Weights of a small transformer language model.
Architecture: RMSNorm before each block, capped logits.
MLP neurons of a small language model. Each row is named by its layer, matrix (gate and up: input weights) and neuron, and shows model dimensions 0-127. Each number is 128 + 24 x the weight over its row's rms, rounded and kept within 0 to 255. Numbers have three digits each. A neuron's up and down rows have the sign that makes its largest values positive.
After each neuron's rows, "fires on" lists the tokens most often at its 100 highest values on Wikipedia text that the model never trained on.

L4.gate176:076124101150093126131129100157103133159137094120156153186132119147165123119157121128136122091111103123144123144145134138108120110112102131150106150164106132115149127124127117109117107129087085137095120164122139165114159134107107115083133128146147150115136163182139119138118149139150122132148134131136138139146145097131183134123149123162135117124164152123137130118131089175131132096158
L4.up176:115145147096179113090140146129102137126116115129106130102157141143117143087144151123119139097107143086128143135106097152121134150163102079129152186113118168121154105104172121146183181096114097159134120143109121131126150098124137093158088103116149132145128114156094092142109164149141164118173130169129136118164141142118098112123163108111136109124131155128134149101111106116122154168082
fires on: "ing", "g", "b", "ent", "am", "B"

L4.gate124:108137097139122142109111171154113094156118115145120126103093094124106154108151121119161191168140132088122156106095140083125102125123133135118137141134105144104133119126125070145169117188155101138106124166087131113104109096152120140106124143126109093108131129140140102161097143122113145158083127157141097126146167157107113110133115128128106112111119147118131132104089124129062113139134
L4.up124:135132089133159126120115147117059110119092090117067102120115161126135089111114128122120182106118124140087103144115088124121117154162130142144093160123122118117132169140112127134123157116113131110149155121104149150140102126130123104125132099143112149129163136114156103117144135100145103139098147146129141111145131150089055143094164125115103114135143126138136147137111122108112119162124
fires on: "ib", "b", "c", "o"

L4.gate179:140117151156098121154100113104138138140124138141110091150164103136123144131132115126079166133147135136157152136109144112098114150149146141125090131112130113129152120180092119157156119136182160123107087136123156153103140137120157149119108146137147097175123112122127104125135123139119113121147116097114124151114100107093153101127128127108126140111174134160151099100120146177129130175115
L4.up179:128117117125119107145170134102140142141117114150130128140161091127144149162166135086104136124119156142160144142107155138106134115095114116124123138077128127178127116146111063163110119137145154117154098152116190141132144160139145063115106171157146117149130179087127135141123159125139155099167136155119164130109114144097136092138102113104103137107152183190095150176136157145118136126085
fires on: "-", "et ", " ", "y ", "n ", "u "

L4.gate659:153146148155124146139106120104085115134100162130130111105104082124106126107112131116104138149159137118078159089135153156117137120130124143099132154147113153077113141105136161133135174142135111112131071142145136153128149125130111146146117141101147118147149118133180094124141158147176107130105116163111140128121111113155133125105131120125153128125140149118140145176123118137128093131156
L4.up659:127077149168110110172103147109103114124097146082125151077131135142139146128150151099127129140110114162121128102149119106156116124109104117116144108078127145160164096141140151139071132134064128141158136146126119123131132184119107171120169136154135145118102072168152114122090130118148150115123125124152103167133150132153105164101121101139106137141168109130124132138099144167123179108131
fires on: "s", "ass", "y", "ut", "it"

L4.gate519:130172123116119110115141161107145125176135146110120114132161102115137127081107144132163102137131135120100098089096157128110127119101118137105131125127142138147197154165105103102162099100146126090145111105127098092135166115141155150123134122152098084092137172146147144108161147099121145114127149103111128125160134138118134154130109126111164142125153121167151158091165124200141148111114
L4.up519:116151108122131140136131185103142132121151133131171090085160122117141183133091137139125094168168124103174148124134117107137114142115091139131104058111125138112135126176153118144092132070145093120131097115149170111099157121135099145163114157145143109110106168133087142108150115104104130119140119113117063090075135163131131125090098139119124113158145131130116163095155138124123105111142
fires on: "e", "o", "ake", "u", "ich", "Ke"

L4.gate88:163120097094169144130110135122110118065133149117100137146189147137084111088148125125126117143178128142162149127093152089090130130130137128139162147176162125140105105132134140136132124109126119093094154140130118123125103099107112124126123124118112162153116166135120146146104194125140124085144143108134164133135099157096131091193101131110130141140115118122139138108123162102129120138121
L4.up88:080091149122118154117124161130147127116130153152103135131133101136172129131063115108134136127108138118080132119097189077115130128129109135090153158076152096124105164074115079127148164151106136137144109143149186069126084168089114134119127105159131153095102115143116139147106149154169162111100121118134168133171122152132108104124121143143121130160116099125119147087154127111129110109138
fires on: "man", "s ", "to ", "t ", "was ", "not "

L4.gate695:142121122173112167106150155162087138142166155109074132132107167103093150176089102138159137126128157148126160143161086119116121117135128097120151122133158162099151129153146167099087147131170153106122130105126101157130110150102136127118096138133096093155124138160120118102141131151127143136119115128121100136147170121137138108147143161180165157142134137159149174127090096157142109138162
L4.up695:121097111085146099107122118137129126106133105139084134155154124159168110141118133109082121132161123110121172085164122141130164136098102122088130134157100138097192127143138099123127192165146131132091091116118158128088131114143158124157116108107127129181134157078135120134086137111130105148121106121137123123181130117151139091099134099153144158095148112125100082120139170130074119106177
fires on: "o", "os", "a", "ag", "to"

L4.gate273:116132149137148133131125105105120147099104119132154128116159105152088144174112168109140131151146097129146106149159124140120187154127146160176153122120187133077138158129127118091141142140210114151174120150157115131154118127170162152080101099157121103099077108181143136126109105112150127127143122128125127119170139118125110076137109110128125124098147133138142091151119126162098098152117
L4.up273:163162137136177151157107125097141121125118132140111148092062106133105146124121095078122156183088112110115094077100123111124131111108163141131157114116119175115180095146167127134142131142118115176102143151176086124094158145098087128105141150080160097107114121111100163065141126079149125107122147106107114141136179143128171109183148117115142130154139112143094146110123111156098151121147
fires on: "u", "it", "ro", "ut", "ater", "le"

L4.gate683:101154136152096116113132147107162107116140107128078163111107156163102131131132130136126127144104127141103166121143142158097129074094109089133092123129140117139086112131200099120139116126135113110106130120148126094111122129125095126131139114133147144129120097088136145126101082147121133118137165135148094089141129122178126118096162142060135135125124121078172131131148145082139144137162
L4.up683:114101136120132150166121109102084119137117168138105140121145123065092116077139118116132121144120074102139124132117143130107133066119097138143157145111140156106122131150156157108089114134152100144125158115142115120083129166150119157105152124124144146136146112128123104103155135131133139088146141087140103151137136121136181097135162159112106179118140161111149155108132150134119156110121
fires on: "| ", "ir", "("

L4.gate671:157154142113143097131143126116114137142119122117134161090108103108113106151167084131126147154149197162133147062111159141102131107112127170091126124145148097098126125118102185121173131154117160135088127082164092129146091101119092122123102123158073108108127107100077137125127148153162099117140133103091132106120150129155120112113077145183116118152152108089121114154145129157121118092142
L4.up671:163146110142123130132127182110109116091112100135118104149147139097125131128136071132131140125173147089131121086113136155117137171080158116131156114121130128114125150130117123083157119126133078125114102054141122139115120149103140121139135109100070174114095103169114156160140170116142111161132133166155130114122176090148102182141144097121106127133152123119118158075128122136149129122145
fires on: "| ", ": "

L4.gate261:063145188113093130142117169117134115152104140132121146096104062176139088136072114079136130150087098124164120147083154146131076128148114118125132146136113149141152159132107129123123105114155118131095044156158133140112113150123141146120180155145092111127137100129128153134146162124139129164103140093129147091135129122130151121131152136130143119135158103168127147124114132144132137144139
L4.up261:120120154134122176081103102171123143154114153162157124103131154117131113141080128099134153124115090124172128143120129140069162120123144145126111109131144151140155162114140133097127118076146114131159106142128089110083123124143132108149142171117156133121144116102144118140117189143158124135071129124143077105130121170111126133133147183102138144124169141117100140176099129107138146082114
fires on: "(", "medi", "te", "lat", "enti"

L4.gate172:167102124099132137102121132134144119142124185108134159117116138126178123114123113094136150169089128173123150175122147093079132134118119094078148158153120126103120155078155114122143156130154132102098086111141108102128067131152137137131170156163117126123079140125110152160141152149143130142148122120114145130136126124087106099160124139132120162148157122141142143138140136120146130144100
L4.up172:123127129134101145100147108174129119141126128122149134098103152171122157147132138121166138194123156210099105121158107115072139133092154149128135118117103139112104129077124113103135104094150124146166114116101122112171122141144149122097117141044128128140082098166137134145084157163089099099121147130152115127093114134120122122131137108196076189162168148144159136112128171168130139148203
fires on: "o ", "man", "c", "to ", "g", "io "

L4.gate627:110132121132104132113130157136133103111141163155151129141181175150103094134132128163113098136097123082126103162161135099114126174137103149163153105141129148116162106073125111131149121118122141117091151142134162088099157115148129104122151114097171153151091157126109105121157064093142102144150152130186106092140129193166119113116115150104123130113138126137115105133125106082118095096120
L4.up627:110126120171172152158087117132180099134160167163145135137104162121131140160196118118117123167108113168138152083128102116140098139162127149160141119154134177139157114130128116134093159133145178166148105120098123137166101172124174153132130119152116132111090158103097106118104133151120128144139101113100135125142093135151114126128115154136070116118185134134163101145131126099116117108174
fires on: "one ", "A ", "One ", "other ", "and "

L4.gate451:150144122123136153106159133165122145106142129099134137160150123129129125093135164120133123139119166122127091132126090137107126104098139117129115132118122127145085143088166122078166160152116086161121133078158156082137131113153133103111122114156121148148105139149085092089134138168145115175121106124101071126126125132143091158139118144145099158108123157102147096099161072130121149127127
L4.up451:106141122114178109161128132131148155135120122127121129110126152148158105130134162113133141161148133160077117082144117097144108131113128116101135115138102188125154099120143099114111127100130109134149124181165100180100092155110123118128134065105148126142163082114101136122152149090136128156144093104073109130093075136128135108127127133136164137156151131142125128146132112134134115139145
fires on: "ac", "ann", "as", "a", "cl", "cul"

L4.gate16:135126108148120100087125125147107156141084127112136156108114145161145176131100130113116131113091175106131130128152133127107132138134103151117133090114128185128169104131151104126108156127124114116169139154116103111117096126135120111131120133126169169148149122169104120128094143082147134101124139110139089169137095111136151155096086109173155129085126149127147115143140160100120132110086
L4.up16:109122122132153129140155144105106115106096122138118110126116113098112156133094144122126107126115053176122150155151134120168150092091171102150142112135140131138104132120135136148157120150128147132099131147158122056084129120159113085117139097128168144170143133135161156070053145100139116138100069155109128117106140135116163136129133169154112178159130151102102161155132157122171128133129
fires on: "j", "il", "on", "el", "See ", "h"

L4.gate674:186130143119134120172139123151119079119117137094077134170145119125134101128092128114093118172138148142091140171142119102079147135134149137119134152156083143113153145135161129099115143157166102105090130114119138112097113174138126126120143072112114106121132104135122130120115148079110161125129113140098131094128130126132106114150164110151130081115134124114150103097154119106109130111139
L4.up674:135171114167126096146099102121137144148087120110091116145093108140124169106111127136122161135141137141147166073077126124106139093157126099106120124129139170124130149168109124109119107133146149074148090127153144115091109153147105099176112112140141151093143148146112132149175102102105133160085105111087157129214124131131135139094078127105064175104115110152154098123153142138136093133119
fires on: "at ", "ower ", "(", "er ", "able ", "ter "

L4.gate528:089125143139109095107170191105129099127136117131101112129116156162124040128102122128110161115117171088154130110120129110123107178147112100123115151150114139138147123137132167077143140130112088152111161146133119146156110121150118125176154109114117143089110131113150133099108107101079153118152109168148105168156123127126127105118105150160103083119127135101090110168130174081080106164164
L4.up528:105102151134130163169131117085100117117133160117137154147126135147136140076155123139086128094135163137101146109152131081134157131089125140157119131146139158162101127111101151115091107130138148112122132138106133106144151121122134125161138145114119119151118162139168123115102120128120143076085107128105133127140111102103169148171116129122127158201092107142155109144116148152136141118148
fires on: "en", "i", "in", "on", ") ", "c"

L4.gate325:137103082112161131137123151146121122107100091102144159133159146156104150147124187137116084162108126164134111119112126118154146128148113072105152143110110120101126105068173112093147147123107158107129129155071163160148133120131125136063119103148150069107114127094201154180096108122136146104116137162146138091134131105137100109134131175153165146180164106074134198116108113121116150092136
L4.up325:128115102107107052173116145091100157123136146093129105087190079121139126136101154150117133094136127189172128146149137128104168137110113085131124169133142113118148102116146108154105120115113109145122144121098153147105117102160142159104156139106138103089140122123181146147111129121112102128119124090144100143114134148149093134138179142136130127146150126113129170129142124119110115136154
fires on: "e", "ed", "di", "ag", "ol", "/ "

L4.gate183:130111138148137162150164104078145142081116152131074129113160100135124148146136096152115163137132115134110133117096114159082128132107104143118130137166122149117129117103158137137155076125126081127122134118111094151120110138148134149119163141075123100148139140107138096102123152141147137086093114068087123130140165134138130142145140116164073102166124115101116142157115103132095113177143
L4.up183:148127123080147112167154150125138133117123113169088150126110145113143094123139061104104145151117149168149160130113195126154128125136166157133094165114102095119138098180166158097122102139125117109109100124149176146121164122123101113081100129163103093131077149138137140126144117152167162120155160133131082171131119134107121160128118110152123141115083141142116114114157133097115127138102
fires on: ", ", "), ", "and ", ": "

L4.gate460:145102091088091156117147144143088115117105136094073137160128153148137160136142110131138100131101127132137079112139146125147137162161110143126130196139131129136123192107149132118140113117134130133162151117133123141109108116101142126125174173113161116088151096135160124156133131080164169141178064097091157110132096135127163130098131147143163092140111143146126146096119084162107114112131
L4.up460:136135137154131100150142123159108137093161124146112129102157115113112114154115107116124152112133100134139123096087098179145112153133154165144107105122159117147124133064121110096091142141147120163174151143100131167138150164138143122179101122094119100093171120176137107162101105147136128149157145145101090096160124136170162164132112178143106144120113084105116100169137146117113145113151
fires on: "\n\n", "as", "since ", "\n", "ate"

L4.gate531:122128135135139154139172122140141114149144159146136098096145159149099094174137059136150100111136153143148153103129099154102095107131109101098135115135148143127124147158139137104077115136152098126136101143099116126107120123128099144085127086116114127144179133165106177136149135088129142114151111093119125154180138136139133089086162150137140136118154160081120119128122114109153120130110
L4.up531:115110127134137122088133153090119096162153087081152172098097132108175122122083124136135100151111141094092083169178146133122180095110134146102141134102151127157173144142116153132100116115109130094136148118121140120164103073145108123130123147153156149081120146114078119152128093137151094129080133153124155116135158142114166133128130129145149132104082111105130136145141075114109098120165
fires on: ".", "g", "on", "ang"

L4.gate631:115157100119138144127102159129168133181156156139126091109137122115113115159116118162138095106116169144097140107122130114140119139118140085148077111142135147101143113107139119129137101104101097093087130110114078102145100106162118121130171129123151118131128079161147103069119097101114104096119125092138119129158108142097112136126116137144157139128128079142116155108097126157112144137143
L4.up631:062134074170123146120151133124196149090131110106160136113075136133132137182130076093130101117129124117087156108127126088140112159104153139138086136139144103118128128143147173163089119140180160113148140144131109107132131125167134110124096106163136149132110152091160109133100123111115150119079112103163164134167094136124165099133127130080128106170152146118129121143125113121126129138122
fires on: "–", "/", "-", "& ", "g"

L4.gate544:157122127143148126120135111168115137088115122117127126116115089088160098131154130132136116115134138122147088146125114116111114121099123145125111175103129152125125121097162104100120122130133151140135107147125162177109104096135153093066180115171176094129110136132125118140106097105132142134143154112116099118139070135122144105140172132149091113116100094106155127146108125130139175126162
L4.up544:153124122100124080129135135133132166137111137164114125132087143130134157127123126134079168118136109155100122147139130134127152147134113129153106151142167159151170126122110111139113120095118136155127164121097110136113152123128124154143104081165134103077162079106093108122097139148128115142112105146090100088142098194171147166163144108156093074118137136137151131055122150103147189086121
fires on: ", "

L4.gate522:127092123123113180105099161136080130100111150134155139151129129156135094165120134124135117106170135118100151117162128150124105134125128119136130111126148147141094139089130131140118104122088156137131083152128164168142119150116110121095135131096152098134117146132152121159116111105129144168116117043112093109162160116163140065126129102122102150110127100153148178130159134057130163169136
L4.up522:118098123127103134115117082118134111154162087118130144154101116148144133148121149141095137127144106153089112147118114158087125119143147129126116162138150147107100114127163125126167155180129152090134144114148167078084095110120138124090147156159118116149156177113191098124174086142112118150164146126137109126160113119160182106095130119167178155127099140132144124117108099150144117155168
fires on: "t", "c", "al", "l", "all"

L4.gate151:159107167131133152158111134120128122163149111105125139137113136149089131108117129162181140140139139143098139097116153136135143100125099127159093089174107093138118085147128134091142128094124117162085177081171122122122131117144135143108145122144149110131116136157080117147159105104105137152150117209122117096148127137117147124143131086099156131120152145146157109120113151111130162106103
L4.up151:130133196077166152090110130122124126162111113126141114126122141140160115134127138120151140109148082190145134115149133110110111122143130129147139111074174167119153093104138108144138142102178122156108094114111105099136110132138137157130142137121142156099132131175167170139096093149121114142130141088174090129163140121125118148125119117126158107097109089147160118114142142078121137129124
fires on: "t", "qu", "ad", "| ", "d", "struc"

L4.gate697:097099082107067146129123075157122129097128139190128121109144133152131117179149106134103122126116187120139123141115174141145114071148115129095106098122128135121141136091131137155136107168111115129143093166118137143104124115158131096101093089168144089135139129161140119165124139136104149093136177101105131133114102145140102141128108125139082146096097112160136103114169125145134077105112
L4.up697:128150111149129142113144115117119094142141102110094146175137171139157109127078084120134171095092111115117110127114098131162160147098106112094142139142081134158137129136102124126126150119148064132097115151140090157116122129129187130149140188108090114125132087149152111118157117108132114165042109127154164107139144128149105128105159133184164124141110105150112143093100137168124112125143
fires on: "b", "ag", "el", "art", "l", "erg"

L4.gate166:123105126107107147112114139119130123123149125178122147134166143101059158090126115058162062150100142119105125135136143098088097106101105123101145120132082137161177103146150146100134144147115113153109142144150109123107106145128112130136132142130091082153118122109114133142123123152177072122085132107122082155156151139123081135136089122103098183134132106140153156103151155140127119135124
L4.up166:153125129161177125136168110135128092108135170141132145096136150137140102132141145107120114161106077143145130147158129110111123118063134136079110147113173151087124155127133125121125122099157149108109127089177168128102092121089153114113140136108118098092163161140147136129081120144184122077174093121121114141116154148181149124103118120141122153114147153160110090137144149142124161136168
fires on: "| ", "ou", "; ", "ul"

L4.gate121:148118103160148098114174136130115166130164122154139173149151139136073125151159145194176139103139181132121092151110126159161125141146119136120114134094112141115120133142121106138115122158131170150162126101101120167164113099120171109148084170156117122119121085117152137147085129118150109113148105155115147068100129136155150126086127125125128127116131108142173120133118110114142124131095
L4.up121:136104111136092109156099119113118145165117126117144188117106135099119130137121145120147155119130135118086142143130151145103119087121142142128097129155152085173128138134089139099108105115083149099126143130130168141120095125167126074139144160163174128152119150115111103134149095124174104121127140120130142169128098106162117079114148148196162108094150146131161146129087077105149128120122
fires on: "al", "o", "z", "is", "el", "c"

L4.gate9:156116162097136156101104142106148151098095174179113098069084153158121113134120141132122110106081156125090133113087120149143149116090121114104134114147094126149132115147107111155172162102140097100106148120163111106104129130144137127108145160140117136149089143132147145150114137127127104153099113164128107161153151134156100106101161123157125122166166094107117147099092072111066137144096
L4.up9:128101123147124139073116112151136109117109115154159097128098107104167129087149149157155119150124137114112123137094132174145153143103096104105132138160149102123160152130152128102124141132130102149124154129072168168101124155161137137124139138166142118143084178137141125169136112113153124141116142112108059121142157154140081126114126119105108140130136093117126126144178108103158111126140
fires on: "eng", "ab", "-", "ang", "dem", "g"

L4.gate201:110115130136089144144124157101117147104118151113144174139123117100110109086141102122124111124106104108144140147149162134117148162162104129134120150162129076108168121142122165107120079107129117142090104122149125116117130157128130104138115138146114110146125110079098157154143124126093114107154127116150173096098168119152160126139086166142108090123109182122159123119133086132111096157109
L4.up201:152159099133128144135132109179081130159098120121115133142113112150157161110124144141077122142124129133138126068166171135120123119135160101119111129099109109093141088151132208164114104138105095164119085114153124125170118122136122127158119146141148132125136094145079183141176073134136128134132133153166167130107142124163168142161134140114143103123064164136128111094097114100127139120130
fires on: "in ", ") ", "al", "| "

L4.gate38:166126164123151143092129154127138135135133113116158116095103107107144139137134121118113075142125159167148110101129153167117112131139161155154110140142108168158131144120117166138133144132112094087155119168183169107119086106095107131075118140139108118153109179165096148106139135137109113121106113131115137100161149156166095124133132128096121118139128132175152123133114115141146150146163
L4.up38:107104083126127131101115152166171136107131121128104117112124120083160147120156144133109063125129130149123145094149142099114133112106155163142131105110133151184147141101127102130125137126097146146177104145134122097158117149154132087141120100164155119084101123145114134133108156122132102180124159172139153103129134141153078124152166158109106130067122139130182150141133125139141152112089
fires on: ", ", "\n", "|---|---|---|---", "who "

L4.gate350:115114143087160146121148089104111128123107069184157074143149106128094134114131120123161098117145140115097086094125121117134147140119146133135104155102149140073100088099129175127120150115150117089122116144135141106091109143158095080118122158154141184161109107150147080173132091123119129126154159089142125121163080154107104124116144108146137151169134130126124121122121138112101157162135
L4.up350:118136092118103139062134095124141129122092152127170166144152138157113138147140128122152118129088122156122160121115118125116156129097114149109134115101114107144139116173113164141126159125106104152114143092147138112123175182159091129075109152127145109133110126146115117148130107126134145140142136119102087127121093145158145127129126144137082151135166138115063097121125127107116131087150
fires on: "en", "el", "te", "man", "m"

L4.gate595:170151133152168127162089134115120160138127169130152132127131141123105153080135101070149142126131112121176143151149125168155155159131123133166117186171104149111135140169180130129145108135107115124118143135130124100085141131174120117096141179083147130092153139138147133109110153165121146126142137126109136139103112150120119142132116154147153151135138131124158122119148153150161098063133
L4.up595:155122132113115129156110166149156076106077112115122126141094125106119148119125127113211108104163157109112104158185115109098152116101107089125158143123139124118056128159122121134155097086111077121130101106140139130134149134119139116158093120105125128104144154133095159086101175109138130131091138141126128117150151144054129136119113123160173156106119141119118091091152088147149146137088
fires on: "-", "b", "tic", "ast", "most "

L4.gate294:159125131097126115127129191146111138126131122139125151108126129110140170107162118144096131148134097060142137156145103118086105154139144148096139164141119063152130180112155135112134133142131143108121155130111101150118139115118108137108118110126125163107135133147137144136114121125138099163149121090071135163127117114108087100081088130092120092126149115141137134082060099094092121162157
L4.up294:120080138157152135184124109120124111095134125186088139157165134158133113140109135113088085132171127108146127139168111136140127114157129134142116131113154130144124135108162173134138137122142151167168101100170102117146155140142140122135131154146143104131061134140116091129148144134133160104141153122074095117128108122139123077110135139144141085178108170094141116101148091187126145119130
fires on: "After ", "after ", "before ", "ly ", "re", "taken "

L4.gate388:120148113135087124134131156156159128127089153090132113127141157101113114111166100186147135102118151129153124136144072153127096125139108157127081137147130120113143129119125121110122141096134155111097152162142155125137160127101101100117180130164091071150106137155162152139124123176137126125126146134084138098112090155143082135145134149143103103104130139131111108094110134138088148112131
L4.up388:159185096133165101138115140122145142127091088084156093118155112140128121125127131136111095146121115133136164167122118115124137168189163120136115156102087113138086102139151096132118154097115125083124102120135174088130144151102118119117094075118116137123144107150146158110098158116154140090073111150146113159148108133149096108132105127096095128104111098138110140135084141195108152132101
fires on: "and ", ", ", "ain ", "ia ", "or ", "of "